{"n_layer": 8, "d_model": 576, "n_kv_head": 9, "head_dim": 64, "tie_embeddings": false, "init": "orth", "init_std_down": 0.0, "lr_mult_o": 1.61, "beta1": 0.93, "lr_head": 0.00834, "steps": 4669}
MLP neurons of a small language model. Each row is named by its layer, matrix (gate and up: input weights) and neuron, and shows model dimensions 224-319. Each number is 500 + 50 x the weight over its row's rms, rounded and kept within 0 to 999. Numbers have three digits each. A neuron's up and down rows have the sign that makes its largest values positive.
Before each neuron's rows, "fires on" lists the tokens most often at its 100 highest values on Wikipedia text that the model never trained on.

fires on: "of ", "| ", "with "
L4.gate1151:542483518560552470503430467415551470497473480511522433475614492593488521546562483479487551599530549530560616498539446483597544568458444520535526490572536550471470468496419485503523485476496464466386566471490511541457474480481488472539523503462482440517536467477455465509544467483510570586
L4.up1151:542491514494491546535553530512499463511526490551552516580480510555527499538549445513483538477545468525498526472482523546530424468469557432490487460433487521504540582529460526524558480485558528565541482486523487506443430485625490477508558559559486531400468473496451472546402514513483576499

fires on: "from ", "in ", "of ", "series ", "| "
L4.gate1880:461463512497572569469586525385554460555533442539413503516526524526526550540515535444522573392617515536567489522465466453464450423494483418529520463468498406534430507402472466537523576482591473499533611534546573435510474537473480507501507555519479506505546460478487486469514482465414538530
L4.up1880:513506529566475511493367432496505547538546547481439493499551454497589434499497452426458499515467423423494522481400428478469598443554552509415473510576595546454466543459441471574530584505480501553423513494457551495530488451525556419488553531429530532453410526490628443552466470494518500597

fires on: "of ", "for ", "-", "over ", "on ", "addition "
L4.gate773:521480553520465543441467593558460527525452551482533524569448567432476493561568443545509603466458494579473614541453506525511412427573574561499481510447488579465574508457526465463398557568568489488476455512550510423482519495465517457447541518499505487509563453495584495432550420555507438481
L4.up773:467565540485493443539533503475545587449605455593525480401562479498378451456534364514598456520554422553484463505449538481629448538467498367511491532603463440456478525465460470433571470502412508503538419545464412502413510559539533502550470521549521508522476493478443497475431486497515490561

fires on: "to ", "and ", "became ", "as ", "for "
L4.gate110:524533469493552451600530524472482462541571527502528512597410428487472513525525460493436509395470590437412537551536455510479524448539464491472519425591399439546570548452505405514534388440493448513479484471453477420455609494570461427356504465480508506492606534476501526490385503504467392400
L4.up110:459541522368564494548529498454529532509459507543587515502404397477574481509569517496544497515463457521538444446415426507525444468495519467439481464501539488479481495525579488500460504462496558496472495422509583428590575525402490498415509500489549500409526447525568495469544597461524480422

fires on: "of ", "on ", "to ", "about "
L4.gate336:486455464539506490568483472458429488484565521503448434456518478530426535520481493479487555591540565589515492477482502527479477582545475499500507519447529499567447541474513436572539453517517525488577550474440408513453497519563553384491451503409460527515518502465577425354563492562505585461
L4.up336:519504503568519544502551501555535475458595524482452479507459412530543530475472521511563545555568503515474485505532470496503487540423536407464501541523507590577517526468454407483628522494520498582475442456450497498509438488539504415494564518520497469489490591459532445361534506547599499532

fires on: ", ", "and ", "of ", "in ", "studied ", "English"
L4.gate1214:474473373564611574501486497470506476576555509552490481487515567548410479539447562395451510555447531480572484471490536488552547542501497587400549503538463599521404451471374505484565440511487615531461575439456485495463443413500536398572540624469464480493434480517521429473505441488475518566
L4.up1214:498418377560544536491461434538542534477593468470532467474439579563423412517495543439522446533456542488587511543522469462509604523571499514418531559523556512515417434539419532435549495509483578476462526480450454525459433423470545373510464592483480555565537516480441535433465510456460564574

fires on: "==", ". ", "\n"
L4.gate1396:507561399567394431575497529556572582478548575496428453461432430473439451512560460489574500471475573542539510452541391565449569651484473551601548547450527512428541515578502488444550424514555509470490453493528459501525380506579493465397476479439465490532476487512527437466432523520519477506
L4.up1396:555527555588532571427503586521445506458519430534501501548477499481476528425581497432589471466523472540560559511566548467524588551468429562532495411480523526552507539564508516467549570510529412539525512464466436487449484503503472615385545505462467538444578481522561500445513522592502529506

fires on: "| ", "f", "try ", ".", "\n"
L4.gate1106:472564539444409417502463554461431471458436586557558468467510531518516526518430506503342482542512452550580584456540427484456485580458512581550597565455548464562490459474434496435473547505479435465484611578509513389498527448550484534561544471430548440550416476490455526470442397515588542437
L4.up1106:595474440465504476443542570511503581472497500548501461506516539478494496440522467441549544558547478510494595423509391540495486548496533427533519450504518456479523638504441494471516448492547514528514451592556520432441545555547601532456570484509348456600477548493429543493447544496512467500

fires on: "and ", "more ", "ally ", "-", "now ", "or "
L4.gate18:465470470483566537500457546434513442569504536458548465473433529465495514554440571572507381470519532530557524530546564410583602465524502340479529502453389497514467523458520576515583452481490550514529569521629616533515424479605475564439505471496568538490452521539486534480420552397468442498
L4.up18:465471516540538486554430527419512505502512538476477412524453471488499513562440482477435497537548425617471516480523552491445470459481565494486390499487520484497422527552423519542519414574528473472495509454512502487431505486532533505478492629606541449541472501478455544475434484494462546504

fires on: "| ", "at ", "ated "
L4.gate319:467456448458645470566394524487488526486506521515531611498505407537459507555505575465555498553559432516474511515552491504551565476518463518524470486455482513419537503473463500530555468476433450527497425507556486478397506517558515556577614527480470552521530513405517491445500465408619485521
L4.up319:548490486500447513517519539589495522462422471474507511457520532553491486568455507567524454488490480554487475488510522469453555575526471501411500415482463463510486519497548562503591526472553553525529487522499558392476462483522538514470492517501540456414395475432454530557491523522488519448

fires on: "- ", "(", "to ", "her ", ": ", "at "
L4.gate1096:485503548507615451503502510460524565489443430480502505469519462535483454382494509545627528458573584408496514589553513475517521392479658505496509537480487483482489521448446469458514564499449475478476474525459509453577534498476521440423517464561601486533553562489484491471561479465586541612
L4.up1096:482529532550566497448555483536484439534510459438536587481434392558531531495546508512467583526579597589497437546569476523370611509556461529493446440589538480450481420497447503437511425557450462504591523497414399514450450546431515438548513507432524466510555617562473521458508496517525504469

fires on: "===", "==", "===="
L4.gate1073:572478538478569564557509508560475478564453537476529464496521494457513480487476470478494587511561511543496481584484570564555485450428511478498551424539487501598496449544469562528590525556470528525478515409487482568536483448487530509470414531501492554475519552404536423549537512596510543525
L4.up1073:529541510560570576511555492508486497476410595479479565472387521412480625540502385501615486470478439503504442498532486555528555546527531544522478532462551453551507456556511546493456428475537526533549470557443520503437527516512466484464518483441486498536546545463539485474653430501493525539

fires on: "| ", "L", "; ", "(", "bur"
L4.gate636:566540556465533574493529549480463542474623481482514326540487513503438586445456535414530488470471552483395475600551429611538440579446510452562473428516532588492527579510578465493454531459461425585546453493389518492594648595504564543507480523469440567401561439425450474596417618556504464476
L4.up636:496513586459432448478412533539516525525517570478520599497518531526545445524501446443515606476441477566518437476497441405515537498465504533517478480478547598550566571565486449466483568521425479488455544436551493460489573464461561429472473498474475513558507496445506462439445429576533555475

fires on: "and ", "| ", "}", "; ", "\n  ", "& "
L4.gate342:535509472475481511461559570354613457489595504586547523548542461449392476415560458475409483508499502536542579480447487495594495573484483502427428588505442435492547466478484449492487527536578414490542443463528513432515484472512508428397529462458488486461384441486495364492620569576459501487
L4.up342:510499545619550526417524519531522443448457586477476512436555519434541491399560481554493577482609537523440493546547473568481484593436510576485495547459460492455379496541402495533478464515442489546564526508481538489521520456574499542476519374405504443494514458453554555510528593458483564458

fires on: "| ", "ug", "-"
L4.gate1291:475490551379444544514459542495438476534505549503561472507415455533420542452527444531541448515510553505513469545539450498483570495467408572601505551473512489508494488492523505462542494427527460489553470550592557473522556447378557519413427521513435502432474491432487508427503451499470535483
L4.up1291:598467517444542485475606564522464465504532478526488565557411452445577578484568573486517475579625462516516582510515450491392479425542511580435407494553548620550500421496564497578464517501506473425590470438568536583494514536503521558477471446358467492533471516468513514487525518463396620478

fires on: "=="
L4.gate809:613541552494501423476564555536525530466518493502555431510547407449491534523517556426471513429435428363465364477538412533497552556431480463454511496464432569593490434503545536384558418496427541524497437428492469531453529506467574489407426520526487585493487485515545414434426532461547511531
L4.up809:497468582497494520535572536541410542503469466424608521431533484510559472544485503499551508419496553542520444564456504514510524488548508459538516515493513504527514425619440539557537507495521518460556521507438533485491443534538519541455389519475460437503572526504587425507524508472545442553

fires on: "==", "==="
L4.gate1797:517538527592541431512499451630475501508435644503483483424510449512541518474544486509489510467472530499523555506529492484526546451497457523535410505463470511481484484518557419586484493496584537477545538486514537503472481420492550505517499449483479445454510529493561419547585585487564490470
L4.up1797:492541532480499481516565555488536576485454560489501488513507377429451616583513552442527360382387489576458560479450520499488435507529527543559544549506464507534471502606367533549471392504433437503436411524503560537588417575498495440450455552442522533502590581480546552436507451547476406520

fires on: "of ", "the ", "for ", "as ", "to "
L4.gate1536:435532558561481451467528588474522555501504530506487454439471448500527455491603540495511539521499569480480436353566553487509535570474407536401495487472526469501462476430475453577477550449477452406532416519539533447476511480502481538492541399398437489473527491552468530531528515488526483499
L4.up1536:440516490490545511502533449472620498496453541482493452524476500508516485462402493566520510419446598570505402488546600491448492520455461513458508539433549566538484422582573462514545484458548497462510542517416503530418553471551506484595608524562555511497421526547452522432513468536469568488

fires on: "that ", "which ", "and ", ", "
L4.gate1349:519448516465489472431468433574479508434530462505508538553498459525446486445607491432443471522546576469531543535534416493495594512537476496518456506418513567545528446561626583529558537491580565559467460447492533437485456525467556445471404531579506473568476480481467479493533558546445453441
L4.up1349:498536483446448476617587491512535477316408512528505527442558561460516524453468478444540519470621488499580516500483458599596417509480500430600488392506497530499553510568515356505519520483425519482455509581579517547530526435550530484415486369481488534465491423465495550483546603564545578511

fires on: "-", "–", "- "
L4.gate1680:459522549490489411551541482573475505549469491526541505434531533562454500413430566506456483485583550516451433485524525507500499492490436531525426476420548489503445503398490436558498472403461423510475462537497538498537621523527501363430534460576484492523479543513499482501396594446528512479
L4.up1680:493519501494457457509469521470473462489473494570523491396493561445496485535526514629419542449568529493469470512517463456487527562591525533541438586510466502526518372477516566540480476586486465480554518507467598468496512344501475402420486506476520433488474533515529512487473537537522466555

fires on: "| ", ":"
L4.gate500:523513534463522479543508547487559481568502582651462551541498497591528524349533484439530448417429469567495449454455597503615554528531476448445406535490482534515518489457426470481596529499514513518480549497498441489552500411433528468478590552420490591519477576479452515504535524526538489508
L4.up500:539563516461500472500487464586505531508486512600555478551429457490532502477505519504526565551445493539453376468463522590468535501503499450440552579573480545403544449488430499505568518561545487447572450597468472522535603435573545532478575503484424458479546531449472533554466623581470563546

fires on: "and ", "as "
L4.gate1486:567543455533539579588605508534595496498514528471416453483502397454540474551561385497556534489633559477513450593511462562504547494489490618499445465530424461509459501459562406469532517527599489500454519521461452520511633471453443514453552442570507557453482416416609485469461503468526446440
L4.up1486:489501495448497436550464456510537524473377493460527451524567512509536477592571353473429581538463549588517465441627534530485467477545422456459447427590462499552495445450578469511473495498521427478452554458611535417486500516476423421556495440414517450489535457513480509451563549454480496561

fires on: "and ", "| ", "; ", ", ", "In "
L4.gate631:465512497460393457447617534665534476560505386502548540510485513451495493555483489518527498555576507520522547505533475659452515530524527533519595485555398422578455604463465489513504573663434453494520517411448379473517475462414454523547417477441424524484452505531544543532457402432424562496
L4.up631:470420482586420424560540484581563530550498411390520471492516520450509459425604452506521404573553491517489517552474584560485488532512521541564591424459474460461452519529574469458621526477470504576494468498485448593482516452566514572508535575504414499425444419434510439562478477460409519497

fires on: "| ", "for "
L4.gate956:543511591536481479545547500309560442638471537517456484494499524523576542572497538459502529458582517464444526600489502427519559558496458447481494522553493464564503478525444515525566417538454589524564407531538518390479557437520498447366564528469456481459468523540503482455456543551628584414
L4.up956:462506448473539420494442516421472466407629497605485434481533481549466413517386439502446448545568415552479500514370487542465618482509538482445473515540547465489373477522604472548528529521501489488581563489502470523469453462481489460495614521547527481500515553592603466496420452541508419458

fires on: "L", "and ", "or ", "to ", ". ", "of "
L4.gate722:514505421402472403493495511475448481545492520550514509567503452539436577493493522403477460503563471526602555472510500502565491447521351503498498465470533559552466544426421429468549432458436456427554478389426583451453470455576480594533421524522428519460594486423531480431486568552401526545
L4.up722:417477470550541532465571581606528538503443515443415432538507488528482553510510497516416507631530538478474446535496558473533511467471463546580401515579384521499448525512443387469449544506399653472495478487450479554484546547540511574584539549487534511516564512526473475584531445473490524481

fires on: ", ", "; "
L4.gate1577:603565520529460484492532500556563505489575560569522449545419471531496460529534454530497488455506547482533485565470567540550579423422626519417524410556429427565454458502453583489444526455520525398463531484455506485530524437561563545550458513495479391444442559575512440559502485567412501525
L4.up1577:573475501493484502501441424468480442487431420458470428582446507458523481459469440543416599524491488545496526362526509610454517556471600544537445506509465439631567557446580456501488499518525428488501461478461454514437472513448524490464544545549433522433497507567526503555486521529514497419

fires on: ", ", "and ", "that ", "am"
L4.gate1927:522559506465498469401501484418435489569427456452511430476456531545491549481453479474433529465485501504493517489482588425562502522457481493514510428466401522584470500520540593461556442535481484590570575461555448453569511427510461457500454458473417551487465565500557460494513488576457448506
L4.up1927:537463518490513549427554565487613501503433454477555460484466507454568463439473452539510418474446536525543549467476619493528540537456507556521436458534558482600461488612518539506557516427436491476662451573489498445495432439501439538487475332521476492493603490629496540517524517534461513471

fires on: "of ", "after ", "to ", "before ", "through "
L4.gate1099:474460557478518550496562513440394493427438554469466432553504473491557556544544523453539435562482593540521573451441490417549507549382478465425564487454495481557485464485463481460498530449517509491443525507543515523518543448516514498501615522545404464505503559508485561472598475421595600481
L4.up1099:534519552426412579522508457523424511480526457550564533545529471480619561468497523390589481539463534570623460540444486538484451484483492526494574504468468517489550498514482502497546428544562539488485526491517483418488498475572489500520414519589521505527451543514462616451506588541567508512

fires on: "to ", "m", "– ", "-", "To ", "–"
L4.gate912:473502509476492502488470485552537471479550512475491513597489438449453502536474483450519556479486461575521563520558556507395485544437583365495493611505396533579543560486446471412556544521459512540596651458476488507491540493516450482564487524596514443645636501565479503424587592446506434539
L4.up912:467378441462516525557504535517576465516527434512453468522472527566496521514473472503436547475516539518524530494445461563440501519423576402493460563551495415520438443474552440434474519451477435530465502535526443528463599569448454499495506430501424493676538460538479572504527467466453498549

fires on: "and ", ", ", "record ", "-", "sex "
L4.gate764:444453547512535452558452530532496519556475527571472480528544478454580441467482523465505408508521471480547568468542480437548480447493518439524405533533485503509487477504465519450591391601486512479446464453544527481388420495533542633551429506373496470548523501417408435596486536423489499436
L4.up764:483470505462433461555504513489467503499503534515556554482372505434562586448444481512375534528475527594466466461477543482520488490520412501487409524494487434602505541480533465512425419540452516445444541466464510517548510489516587470517503454488502479419416457525498487589481608515437530525

fires on: "=="
L4.gate1006:464619607545541394543566484602488535432466581491534550482532538448506483485467540564453535487471499519528541525384503525462509551477508525556500517495476471473513495506469550432512462452450523523478465390508510460481507546453503513507511496522494519540510443420519471479532516573445490511
L4.up1006:569481492499435439495462444428466471437439424464568484491551469519603442459432490461462508459441503603562458491515543524493524595460384473460392499544485485446502466472568462501422568561501403489615511542419422513568427420561546452485371456482515511580550540483442420540535576519469563476

fires on: "=="
L4.gate1488:615536487500478458588528552585483467456456489506482411507524471488587479496548399489519411535472394520620477455453385472499518557537552535486560454482532556504560516531626483446526459599521542548544501443482546602473397509608519532362565472455532494428468533456603527451518585533608501523
L4.up1488:572516499520520467516511549530423559485483469529459401497550462429576491574516467481560453625459416508593496472472422480475554565503504514569491429484531575516519466487577538473545481592515501597509512382477508505482398517529555458404500497515578491469526576484624540482552551477523482532

fires on: ", ", "of ", "in "
L4.gate1236:479493406461425456400391542439531425443474567540496464553438447541551493445401454419448507532511481425530505522443527541547576449433439482419452622596520456579399548510506427433486455576532468430490524451389401534573525533508457465409472568448461455541479479435536483457489484477520506610
L4.up1236:531553520452470461466412495485567479570465570578462429530533492469582487421453425490521468566484540506554472530459485506428478431440494591495481520557477404539451516371379421510457519573475495542474557522544483490516468541536573495539467460497534506482517509476500469464530419587516604539

fires on: "=="
L4.gate612:595566499488435529525536511585511556464485571505476469499392483602516503569576498442534503477541437475519496488481442486426569484529539465591513483584530536544564460559502538584534531521498519518632457480511506472439461463490507483470426483506487474490488564530561460530482495557531467514
L4.up612:591514457560530491536495538567475615499516512543441436482526498429532552542449513515532481527497383580543516445512502427512461493479541558446518451423504501423481479500500499535559469576468499574551495442566466444437461408543526493396463454469538504491474569431551510504565499450438578519

fires on: "| ", "\n", "- ", ": "
L4.gate1211:564531478550553499529495458449523523547542450559590457507510483474478472487523593533483445477572460521563417553528457441544493528496520512432489561548449448541529482487477529516530493529479485472509534539428594474550471597574506360480444446547502482589514574504435386530505534441540494454
L4.up1211:372549499531507433510523448545538514540514549508527610491484487478586472457513559540468401462560497528498463475477517569404514484481415645516435482542477520578519330501409484559564508505436484483483571528509540609513517481565485441445477508506506573507455599383519604401462562509432461530

fires on: "; ", "| ", "during "
L4.gate1247:506431441431468446405508523468580515490426539407492438534387473522449517461531495512541521561498533550482561565505502546458602455463576499543543535483436460519441433455525442489365506405434512483545559488423441469486676500486550543438501581483434493491509452536581501519504491507517487501
L4.up1247:500487555557494465434476482374564426580477469544517613611453519502670446540509400495575492522628522535429531539512485554443563517606524556526471530510542519534602360488571523479425573507473458507532580580431544463527569479483646436411454460495565535450614495473476529539484509622555467517

fires on: ", ", "and ", "-"
L4.gate1840:582544566474480503505529459485546505477456521551442415504462554536485532470540439505454462419467530492568479543520494487383484514542488556558361462552501525630506559465508436488417434499471519557552578461491430450437474521449485427531489530493578587519500400449515470523446532474478505535
L4.up1840:572594515579490579530502470506536528535457544620557507532461395501616556437507539546560481498431482493550430447463494510516556505539439526530438371523476496574447585533566457482459504428546460463504518503492443474556530541465508453577566527412489530385472429413559476456464555369439478446

fires on: "\n", "==", ". "
L4.gate140:613487602414549425527540586524588498467424446540539490395508511501526429480483509466523459557512530417589461487437515536488536521482513512446499423408512505485439405488565569479474447511469535487539433507541521486548458419539494433506444570536534421493531520504432457460571579436479567515
L4.up140:599487550481563472553495478560575520446557483532465469477498496447523450538483573482532496514525534608533576493569536531508556522508434417456351505360466514528466433498527553523523517549597477483580504493454411524533456571587435368511447474504523501468541580578527481541501484546424488449

fires on: "of ", ", ", "was "
L4.gate1142:517427436486588518458503445584528450481574516525542487448494599508510420433502460419479475510396432519475561507426475611427494453493525536532551584496624400499560462419483481539510560532398481467530504548398427502592548476540485561543457531507470534471509423559595483469578502545492476526
L4.up1142:441483541507530490504432450499631484456473538460447440481399541565504571528580505579597556579543512465499505531463496460535456525425538489506541577531410561549371582508538480368484478497564576515641429500413517486513521474453533560567493486489442470490435495424540486580530488581569476456

fires on: "=="
L4.gate1310:466541509528563425500514477484527548571497424546480478388498436508593517525565515447494494554469425554454600476593513591549522518610454507479575521502420523494514558532479482478528555602574593514522449508502467566476445576527448471459575539453503432382518383463592527449465516591594491437
L4.up1310:576541478480534457552509469560507479501511488422580454510515485464457445411504441472543432545502534570518459453497480461449424532454563531590479458574573497531464538453612475489524525471559573515511483474522482519449506601489560508392510458468465563411533545505573517479490435485530522536

fires on: "after ", "After ", ". "
L4.gate1283:538523581476364450497473512525475485551429541407355560504507519475457504478432500527530501443392449425610545503522492592472535543497458531513491477578436521410524592507457535473435461521403436503411565446579487347572490513606416396432372509512446432445507488530481524517412522515440548538
L4.up1283:464561516591525471506570458616479468456380479486481534495427547456596449541508472385499438448496460503456564478488558401428531489430510474493420532568511572565437425480585509517567482579446492544502495532479488534587459630452395470462524499424403515494408491500522521564504500527469492376

fires on: "–", "-", "of ", "to "
L4.gate321:545529575462577468439502517460521494523549602533469465651537536495482408482513646494454538491488494533457584509490506416459502555446520550490459564452495506490560568481531507537523515493505511541549472491591527424467571449541467551446561519472516448453590564468478532525542477487477519545
L4.up321:428539502452523473522578472486501491531471543529407424467530473473473426481536408488509505433543579555442453537417511542463427498425482459554569444614568455525413452483597505534438493460544460601472487543516539384479414511538476381524597521513595481645464501471485567590432448606427562415

fires on: "===", "=== ", "== ", "==", "==== ", "===="
L4.gate1197:529529557519462484468581568579485484530438464503555413552514440528411457451466513476558521517477485578533493457454547469430454513504547513533573551564462599509486513455495548521413490440446530496573426456450455472436477394562549508483541472494582559448486535370459513452563562553499484435
L4.up1197:541406526497508555431446438545444512557594557458480516495377498467489514481479592481648503430406477501498444463539412520495468486578447487537450507600440453344384448501513543476468517518521435560509499459513553382432407583543460408411503553394488451466490503466523454487598515534523501441

fires on: ", ", "'", "(", "in "
L4.gate795:510464550445491531486554469479501523472495538462496453498534519429475515449502450436551449451466500446496435579394449525479436494464571526537540507566607474452551496490496516552454415461515589529551444543401474550552541503516442537534572547523498546474591531415550456479386464559504511492
L4.up795:505444489474421526455453524496445516599474600526567482581456524458469460458509528459463494450510435543501504504441592473488420409476479533573546449493534527472560557518423454551533534557503552504455474492536470445619517495555568517571545505507388535496448509540470449528523586480436515565

fires on: ", ", "for ", "and ", "of ", "\n\n"
L4.gate982:591590584554459537462553508578520481544523511587517465418492479496443453502513545591521435534559416553558511525491528460532534447435546448420469484548485527495425519494469608488517476439449498487441570513564554469499352441474432504558442484472495525499422529477474452514546363441452570433
L4.up982:548487441612470505444540470467485518468499502589454469457492484453470523505557432479478524459545498489588504519523549481514536515524491537498532555532588466419402437510450582504545508473416442446437519484501608530471507476429562482555566506490568582444524477455525496503513387434465427474

fires on: "3", "2", "- ", "4", "1"
L4.gate386:476485499484535535507529491554505559532498498530585548542551484455457541495526550481512487467503537468515452478477493428486489492449509548507506578459446564468429482504584429462517533488408580417530516487496511480439462502485550558465516452480464461471506450504434556439428555520458414528
L4.up386:441520517528409464575479454429483505458477470533491473472436551483462490443498501555429415520575516495555496451422529382417561544565542426526569594508505443527501508474534520499530524584485486526511554481488508487457521550447588549461408523417444438502480439694480496513474520540554565550

fires on: "-", "/", "| ", "h", "$", "in "
L4.gate1667:423500527524535565467557471466434548552444480540474606519521444492441395490483551473588486456326477580544498541548469533469524612439509466494562574465504511501562479533494441471523463536479544541523571482475389531513553503520445509568405549430433457506514548537569512492474537502493440511
L4.up1667:483418455615454469449560448403597449575463557498440567475444466501575479509510454534505462442464476538541517451484478411552409612431587442477510475479512424516538515556507576509470556493354450406491462488522378545641566474510526459463449482441499483529496586547449555481550506534529526509

fires on: ", "
L4.gate290:492514525389531427551533394456463489461513530465550493513443407406480502442536522451426382511427452548437512565523483488470519464522473568403464445549468539478549596500443552462478454465557529698482510468526474537490544457449503539566458484527515367510493509492577454470515547517530384484
L4.up290:433592535511423481452452480527417430513390534519550473545442558459589517354508405525591516493447489480573458498507512454601523517435455607533472529474488567513465549528519464543472526475490491512505491581507496465525456476467573504464474434525441447477523556549427490505496597420480530533

fires on: ". ", "over ", "for ", "not ", "to ", "of "
L4.gate252:571477610545525426495597535536502473477482527496452472568490483438495528566547505624637557534483522549545523627416507533429556490481544545583526522444552516493573564459472511531543558487486487523462500516470552481507542493444545545505511422497594512469593540458413555448371504618549504547
L4.up252:410602523424516529476462406519494469513523505576425521412479453516507468528555548590462428444587511565484513491535429458500456414524451522529596519469578488490515576507435497515398538448476502470459530505445520432515625516518550594449603491535516430475505540537510549491549453522431597501

fires on: "| ", "/", "); ", "- ", ". ", "; "
L4.gate408:413486544520547498568468497429524490540462426545545448476518517617510451505494521538459537447488474476518432617515523507529538469479491508501434548550489469528508457494436535474569406646502521456377516509502576554520491527366556535508574573469492413445522515537471534472525593527457400483
L4.up408:393513503561566473547480465535504530488584449582471537561495594444568534590535472415486541483517421497506337478508478504479597426500463559470489554578547487494454519536466520498526501448479501527538522562470470592474573502451416532458513500531592429444521476444459564420476439466433500518

fires on: "about ", "an ", "more ", "approximately ", "of "
L4.gate915:519478486538493443541500447495511548474579584531438451421424453426452621485588557567492491436557511526416501486519539458451551539485550501584547486561514441527467510507609409516487527536525511432549537601460535578460546436496465537454590400422579422488542569467516462551475497531437530598
L4.up915:498421535611587395488501477516484413500541498467490472468470493409601488521503434491500600532541475409507487553487401610553555460424483522482524482467447523665424616567539440521555427524565550485505486460507474564521490549534388491543602547521477506530466540413495491487496541517608539577

fires on: "-", "li", "e", "de", "i ", "an"
L4.gate1904:551508528492429518548480471584475460537464465475482506486439517557405578484522468468484571504502529473527525504491510592543463484577489580511539512453508533600479580518495429526419453494519454556541518516462481500547498483438458511476578489487561418519467527491599495605462483503521466415
L4.up1904:496447548493438504501472400529552477568471473516542567451469522462492488576470470577522500481444552410512549526492561520577480539511470545431526449546525454555508449495435498448445523579498505443532540476683496461523413438414486511425609538412497458487413496455580487465461535476569484482

fires on: "| ", "p", "on", "U", "a", "con"
L4.gate1747:555437562402518596454475508383542516488465502457459464563479345562497544528591510457503587517555432448538497632512479525555488545502398566445510444460412529518527412549476460480471547526485481495533546565471618532507524499444436563393596553436514538489486558485433574470435425500417519467
L4.up1747:558442549531570547529486490480464516470516527467592447502480452655533456492536506537525587447516553508492541565463460539500539459471520594396645537576553528438583418557478505519515550457451469575453526596460560495435490583475436518469554525475623494454472487526528477555437488543501475541

fires on: "and ", "as ", "that ", "or ", ", ", "for "
L4.gate854:437373546463479507548534536449512519432496519579480513476510424489498427447462531524569491510489543464462443511487553469499487537533513481499554422510527533425582451486475579471433425534581443382484516552545444484476432475558482590440520543390494501500496518536414597495463601491549466473
L4.up854:465440521538384452525492474472524431443423389435448502549394437526448584516504494482595489475465489567496409508527598504458480421498539451404487546503478551490563498525517451504437431400559527623474502504464527513517476424495554441485515563617500542551480400514395532527461519544477433531

fires on: "of ", "de ", "-", ". ", ", "
L4.gate1694:544494452526441438462517543414453386418559537482526475483500541507579554453453521452453473548538541567575491582517482473487372571550477607446561459428503467480456646520531483504471537497488524557483518473431435473503514554442518536536451492477524482466592487466500527489483425521378477506
L4.up1694:482449462484511560462416476529481446475449557455479503489544440520479600576466436527544535599486575542531554457431534574508545520428428587529499487562470461534446448552469440470507433549453536450428481470547519414532459485463512439530536527450543533472489458524504460536546506581539550441

fires on: ", ", "), ", "| ", "\n\n", ") ", "of "
L4.gate1993:558476469525618492460495475579589463470565442450594493560544569425491451493526480575424411540583489500417498493478438589466440575512498572489525480528387456496507501528518397559555511519555509520523552497430450529492478510521439494493511477546512443497533567475529535476506539506505575526
L4.up1993:574525538502430450510466435509495485478471540464509554514446504599515485547534463508601433595529463502534455560584596490504458567469460531445571415416442478485433508435494426529502530499469480509537408569498478579437507500427561507507513440450525463490555488574483564540468422508442430502

fires on: ", ", "-", "in ", "de", "er", "í"
L4.gate1416:593532497480471463398491451460462463440481546477495489382482537529476521445408541532504428559439505530583551561564559498564620453498384465441482539490520453519505484399614521444547521550492459554564496472407547478588610507523486422497554483471501445545561512585584428389490502524555512487
L4.up1416:621613448454492409484477518507529410450492635494475491501445498500414490447475510539533482515531551459520590471423445404473451584479528421411563458598502455577524428451457465518465469535470454472497513515511489512531510503540499373493467467560517482537506550519539464490458562528517506593